config.toml
n_layer = 8
head_dim = 32
vocab_size = 8192
qk_norm = false
bias = "all"
init_std_qkv = 0.0275
init_std_o = 0.00688
lr = 0.000536
grad_clip = 0.5
warmup_steps = 218
decay_shape = "linear"
seq_len = 1024
dataset = "wikipedia_en"
MLP neurons of a small language model. Each row is named by its layer, matrix (up: input weights) and neuron, and shows model dimensions 298-447. Each number is 128 + 24 x the weight over its row's rms, rounded and kept within 0 to 255. Numbers have three digits each.
After each neuron's rows is what it responds to, as a language model described it from the Wikipedia text at the highest values.

L3.up545:119108101145154132097072134152145138072102130161117102193109107095142108139106121159120167121107115154103085101109111150117137104112137138117127124119132166132146110138161141143124134158153156140113115146118139143124137138140150147120174177137132157153133114158113114172119117083137138069120105139137127156127117160145144127130124133142122136112094170111141146153129103128112116120102093140104134166140137143166114149082114129147103103134143088153131
Adverbs, -ly word endings, and temporal connectives right after a sentence subject and before its main verb, such as also, soon, never, while, began.

L2.up26:130067113110154140143093105144132170129100127145129144123140128130132112128093049127099114157198159181132100167145134130095135133146093102112154078139109119148122074094123114151094103111138099133174099139109138142103101116109127135133124130134135136095108110126147119162141122116160162116141092164129096123143164070110109129137141105139127079099112110129138119129115131087139091119169122130160144121093130138106128138155142091143076108129144160132117
Fires on the token just before a year in dates: the comma in "May 3, 2012", or the month in "in April 1993" and "18 May 1870".

L4.up418:147112091091100100129162144157114124142074170132157119078179143102153110156149129152119065127176146122134104109160112142130112164155145126139143106144138152096127150087132131139144117120137050143094114149099154128112118078091118152174151160120158130164120131157126145140151153097135116120128158119138102114110153131140131118117141100143116122126150149157096157162099148136170102146126108107107131146133137137108135148145087114130173078157172151119115
The word "of" right after a number or quantifier in part-of-a-group phrases such as one of, two of, first of, couple of, many of, weaker on "among" and clipped words like "Dr" or "St".

L3.up431:128113119163102098159125159134148100101111143153136129095125147141088114130098101122105143117172110115088109124122132164135100120120141133150173120140150123104121143086203135138131136123119116088140121140104164132183129177117088176078157176163118094144110141140109130133124158082130122108079099072103104117105105116133107099140129118152116143143098122180137156096124096116144126120096128122173130146125132157126079152120112128160161103122143133149108
Words introducing a plural quantity, mostly of after a number, a group or a series, plus numerals and quantifiers such as two, many, several.

L2.up890:176127153133159131101065122165119167124085101136142128084091115142119130112129144152128142084117108138148131135110158119131199142152111113150153123159100119160131138124142081132126099152127110159135103136125101130123140147090126143137121141120095121128129132130127103127135135121108145126126067131175113135142108165130154122128142143157086134145162106097173142081151119114144160144134124121117095133160124135110130118135117132105131143127133135140087
Middle pieces of words broken into several tokens (bi-ome, Pro-vin-cial, Sal-va-dor, Cart-oon), plus abbreviation periods like pen. and vol. in scores or citations.

L3.up383:105136154102113168144117110135151161133120117118151119124150116059125146169130125149123100138106150119091126125130178123149065149128108109151160136121100068168157103154126102156119099099122103110128137168108125135149133125118127154088152112146105125094127122125108146132120109117091173133171065137164137138138106140142093147139092112152118118106135104142150074135181147126095077086136147129127133110148139191095145126149125105136102138118132116111174
Tokens inside Wikipedia section headings, table header cells and infobox field labels, such as Charts, Season by season, See also, League.

L2.up768:137105105109107110094122126084157090089093121122143138093115129151124132132117111108106122076141156085148134095145123161097143144104139123147137118130170118136109143125178155111133164127119106110097114116089127127135116137143093163133186135159137118146163113163125120170123119150149135120134134083164121093113115140123110184126169175140150123107067110167148175077156115169169123161094137153123108121090143147147123145112138089127168138112148164096119
Mainly "of" right after "one" or "a number" (one of the founders, a number of other pieces); weaker on hyphens inside compounds (front-end, one-way) and mid-word pieces (aquatic).

L2.up458:158102127141121109115142148145143112130119104139115101119113149119126125156095093112128154145109158110116149121105124119052117169143098125124141138147127143140136132128128112174111129131104133158129124146054120118108147205151133111120129181115123186147153147127122074123096124128145153142105113163121098141109085140126142113108138124133130124105127121161135174132158109128120098139125103134118094145133133143099153107128138119152106124128144136157110
Prepositions and connectives that introduce a date or point in time, such as prior to, since, circa, until, end of, year of.

L4.up443:145153124154150115096116109121165147107121123129125112116185130081123108167120100176140119123147155137129141168149184176128111131139121139117169130156170126128119119171130119141094082110140134111101084137162092087127148101142141150140138107105132128109129132130098156178171133087117167087124095133130075151145122146147125158138144170145115132162162133106161100167191129082105133118132172148128080129157115131109079106137141104150133071128129112136161
Mostly early pieces inside split words (Pro-fe-ssor, Bi-bl-iography, vi-ci-nity, aut-ograph) and the opening words of table-header cells and section headings (Rank, Time of, Personal life).

L4.up771:133124180126122148144097086129130101135140158163153111128128173133137183099112123117112120137133124163087114136153101144143126128108163133136146122096163114104124099101120150114150104161152117117128105124095083149130149125158102097133162163098146172153161156130076130145136106069110119136143109141116134126155123154108177137082132124146134113128110146101144125128124146090171151118131129127154117128164133144153114134145077119168125144116131112083133
Tokens closing a time-setting opener in biographies and histories, just before the next event, e.g. "After graduating,", "In 1527", "later", "soon".

L4.up51:158125135109135124158164120141175077112121094152149108142133092089092122139122116150146133121125139084130109133099147161107120128142155128172144063098114111111113137093129084163099130119145121131119163101115129137147111160184114148142150137138084125105135118104164145100102159135109141140091149115129119156104134113119154083138087177143124120158097155150158166135136057118113126115126133136155136124084147118146094114125104151177115117071133113108146
First piece of a number or rare word split into several tokens, like the 4 in 4-4, the 0 in 0.13, or Mo in Moulin.

L4.up872:133112143119103132132127123137182119116105121134127138149164182100156151182123134149127152141114124141069121104122145151155119115144164099138140119155158202100109148125136164111127073158150135136116121125103116112122177153123125106104154190173162135123140140160125118119135128100147174119116081136165158115071092130149119160126102084118127183109114125165146146131156124157149128115100123133159125137141105134098121106112117125131170123138123089111097
Mostly "of" after a span of time ("six days of", "two decades of", "a period of"), plus table pipes, newlines or brackets right after dates or years.

L2.up333:115094169101138159149128139104134127140139110146105134136100151116086168107117122149121127113079144152112109154111136140148138118112144149129141150179177130129157120159187087098098109115108134113097133108151118131131169112119158100144150145150093117124067139137099148135125127110110162106105116126111091111099143155122105130127109216130091135091126076135125129133117135116154109135105143156169141122127147142112169086108166115135143124105118134116164
The word "the"/"The" opening a sentence or clause, especially right after a Wikipedia section heading or comma, e.g. "The song", "the municipality".

L2.up632:157130128139185162087107118136176091117092152146129095121133139137128124113112112113116160159110116157145094092131115162162107108141184132133130141104110162096125143141182150116122153168162120154139124120087142183104098169134137094126141179096105137146175109124132135121110133116128147096120139126122157124182141133183151130108124109139145156133098154133126141130142130117126112145136115126079128148122148068125135123139093136112129144126145092141080
Words right after or inside a narrative verb that lead into its complement, mostly in plot summaries: starts, began, decide to, tells him about, while.

L4.up291:115151115146133170127130140115168135102147104124119125103086104133126123147111078114097137126140163140160159080100153144148053170128160089131090106138107117096131109115099129129104079132161153101092132113051134131139135150132117104076133136115156090134125117105150152140123104129159150102149142129167132118134131136089127125149116142151138123148139160118138101077138123144153180157158149175175124129132093159120108143135147105129107089141147112099158
Line breaks or double spaces right after a closing pipe at the end of a markdown table row, before the next row begins, as in stats or results tables.

L4.up565:134083174132119165089091131161160128122138168133192097126111146100116114135123087151132144154131143169126144183117176132167152105126133131136197128101139129100115150131124090096095139122137102082107117093137081105104150120091136122133137133121095133122150187142132126079115118118141075102126104110128163140178131107135125162116152130139100156177111143110141101122108134078146161121123149116154136146129148136135126147191095133101124136148132096120165
Prepositions introducing a place, institution or time after a verb phrase, as in studied at, degree from, leads to; also scattered mid-word pieces (pos-se-ss) and dashes.

L3.up837:123085134140147114110103134111116113188145100139149116138137173104139135108121088191131129130115123160136085116148128173081148128107111087099107093110122138167173093111192151104128151139115108149091085106126125142104133113110111123113106121138114146153147090123135104101120142116110131133140123136132151120187155112139135155132096167143121131127114109142137121161098149108140103125103119115122088117156125150146129141124134116125070087120104127115143
Prepositions like at, from, to that follow a verb or event and introduce a place or institution, as in born at, educated at, degree from, went to; also table separators and decimal points.

L2.up319:131118132097114161094154128177120142098125151146116104118123103132137155138152113160108092137097133150125097092096145131160141125109164155136120139118137141134130164152133139117153139143167132127128093107104129117125140172089132170170142113105107155143138122097118152165150116118107160090088121138099139128106130131103102142120128148138098127142142113111140137124112127147143120122072178114152091111146137117111098159123090125136077094110124136152122
Hyphens and similar joiners right after a number in compound measures, e.g. 9-pounder, 120-ton, 800-year-old, plus slashes, commas and mid-word fragments.

L2.up589:131091125170185166120095149113155154139143159112145096118112108117117133156118124112107072113124143084154163157115133142174122117188131106130131118143124155159108106122111100117123150135131103087106145128116129105125150100128124120100142148170138097101139094147148124127171091100136113119128156117118113084154134081174117165096159116144141139118110139154184147128135174142065084112094134131152113118147107103125175113133107157129086113068108138126144
The word "and" joining list items or clauses, usually after a comma, plus "a" after "is" in opening definitions, as in "is a 2014 film".

L3.up620:163128132116143107107130079133111112076113091179131134174134118123110139156154085152143193121129123123098115150113127120122162162132140123074122132117135115115108157149143119119119112178174081148129114141132140125103139125166151106141156152128174143137141123139166127140140114108144139115147122113171108146125137166139117125140135137132073125086135122102153109115169127080140153117091120169150118123115114111137071137082134126167173132153117122121156
The word "the" after verbs or prepositions such as received the, under the, was the, also as a word-start piece in thesis and thermometry.

L3.up478:131113114150144120103117130092169120143163133157142111130160097112092106155093074142064137105120123124139170076080164131138116147102153130136123094183141124135148090121122125192105095151175140142127125162105136148123131145125119138112136134205111114139095123115170125151119098101167123086163157158155125149143146129110106115129172091146141118134146144126110129115135081062136147088132095131108112138137118141103139156133087149120159108124110110099157
Blank cells between pipes in Wikipedia tables, often the last cell of a row (election results, filmographies); also "by" introducing an agent or creator after a long phrase.

L3.up567:126152126147121111134123093150139140113150154146160133111138131133122117151145110133050107109099135115114126132130164177099099159139169137086120108141094155155116130078162120146133166114172139093127119094098128109122160103154142133123181117139121128217176139183130154159146119111115176151139163103145108136166134126171107103130156107135169135108142145114132112114165127111119106087167153164101130113142102159111130113131099150135143138137134150146119
The word and (sometimes or, &) joining two items, usually paired names or nouns, as in Rick and Jeff, or between 2008 and 2014.

L4.up354:114099116168103132090149125103127085101082119147127096127088134085172113115137137132116097116094127181121170170118150110164084101142136128145157123130105145106131148113159151128141131111144099116146144134117120133152161098124117117140171156091129127154118124187099139124128144124155127115111125122161128137145108104097122123126158136130124144150160111161128138110194138159078167125117131132153171171119074122146061127121136143050112075105157127130121
Determiners and prenominal adjectives that begin a noun phrase, mostly the, The, a, large, small, old, in descriptive prose such as "of the", "a large".

L4.up221:160136140142140132126149135131153132127098120123125109082168153090102139109144103119090157128138131137147134156107124182128153139150149098105156148180126158162091115158174130166122151106147119146107110099113065159106156087156134124133157157137129144140143145129136145152123101146106116065099156109121067091132108123135122110110109127123163169126164149147143134081123128114186127117103123140120088102126162173105142107137103153127148136149158151158092
Coordinating and contrastive conjunctions joining clauses or phrases, mostly and and but, also than, while, until, often right after a comma.

L3.up173:194133137105104143117106147121128118120174151136102117140098144127114130148121091097144121128108151131134118107140138126164143172109147159097117126150115153103149149129176109123121132131143124141151106130063133146155151090135064098132128128150138144214146095125104169140096141142131148100109138143126107101118147134125140137132130142141128120121104079162145160080165095143148126064142097121119089149110144127109145151101134131166138107116126118157153
Fires on "of" after quantifiers or part-nouns (many of, some of, all of, part of, one of), plus "among", and on %, |, = separators in data tables.

L2.up543:152119147134112149130142089119144123134137174168102125122137105107137148108101156156153146108087144139117130134142115145150100116114146122140116109078120135170113118140117123111146109114099131136135065127126100162144152132086089131121123158169105155146166172109115107131157136130161138116102080116081141139132147128149092133106135121144163132153139078144106166130074168102169122187113108140139089132111143131117151146135098161154153145128127097163103
Prepositions, mostly "at", that come before a place or institution, as in "professor of law at", "studied at", "recorded at", "owned by", "Label:".

L2.up667:152131139131111184132112123144162076100142132171112123114097129126107117125106108124111168094098094084141115089085170188143150132118132115163136070093160124144147112115100095119145127121151114106124081112119088146118180156168126169125125163156108112116125131151123115133138148134159132110105130135163106139117141083134101094146152154142117105114094148161151173128138166139124116110106149143159107141092139119123137137158099138184092128081109129122130
First piece of a split word, acronym or number, often after an opening parenthesis or table bar, e.g. U in (UFL), 19 in 1912, p in pianist.

L3.up171:113114132152130089116101125155145080114102183164121111127119123123119149138170137129106112089104150125140118125118156130133123110131130091106124080137077113102106135121105128122160145114103143095136140125114141162129146112144078143136105160135107121136172132106111111153120094130167171114066126142151111106112112097078141151120102120169127114143147117091112155108163107125096096091142103156187134105118144165122060156187120128118118063108131148161109
Hyphens and similar punctuation right after a number or number word, as in 9-pounder, four-speed, 40-mg, 4-4, 21', 127/sq.

L2.up330:155128129160143095100146112113112129139117110129157136118132141107122110135139126136137112080161104143137104137089133136122158133160131099113117123144123098050150123126153121139087101152161132122119159125064108134144118134146117136087156101114094128142155130147147121122139112118159141098126143104137105125126180128048114135100145157134140168121127137191133165108137120149165148102145162138173126110142127144129113150148102135134086136138135153132107
Newline tokens right after a closing pipe at the end of a markdown table row, such as header, divider or data rows in sports, election and discography tables.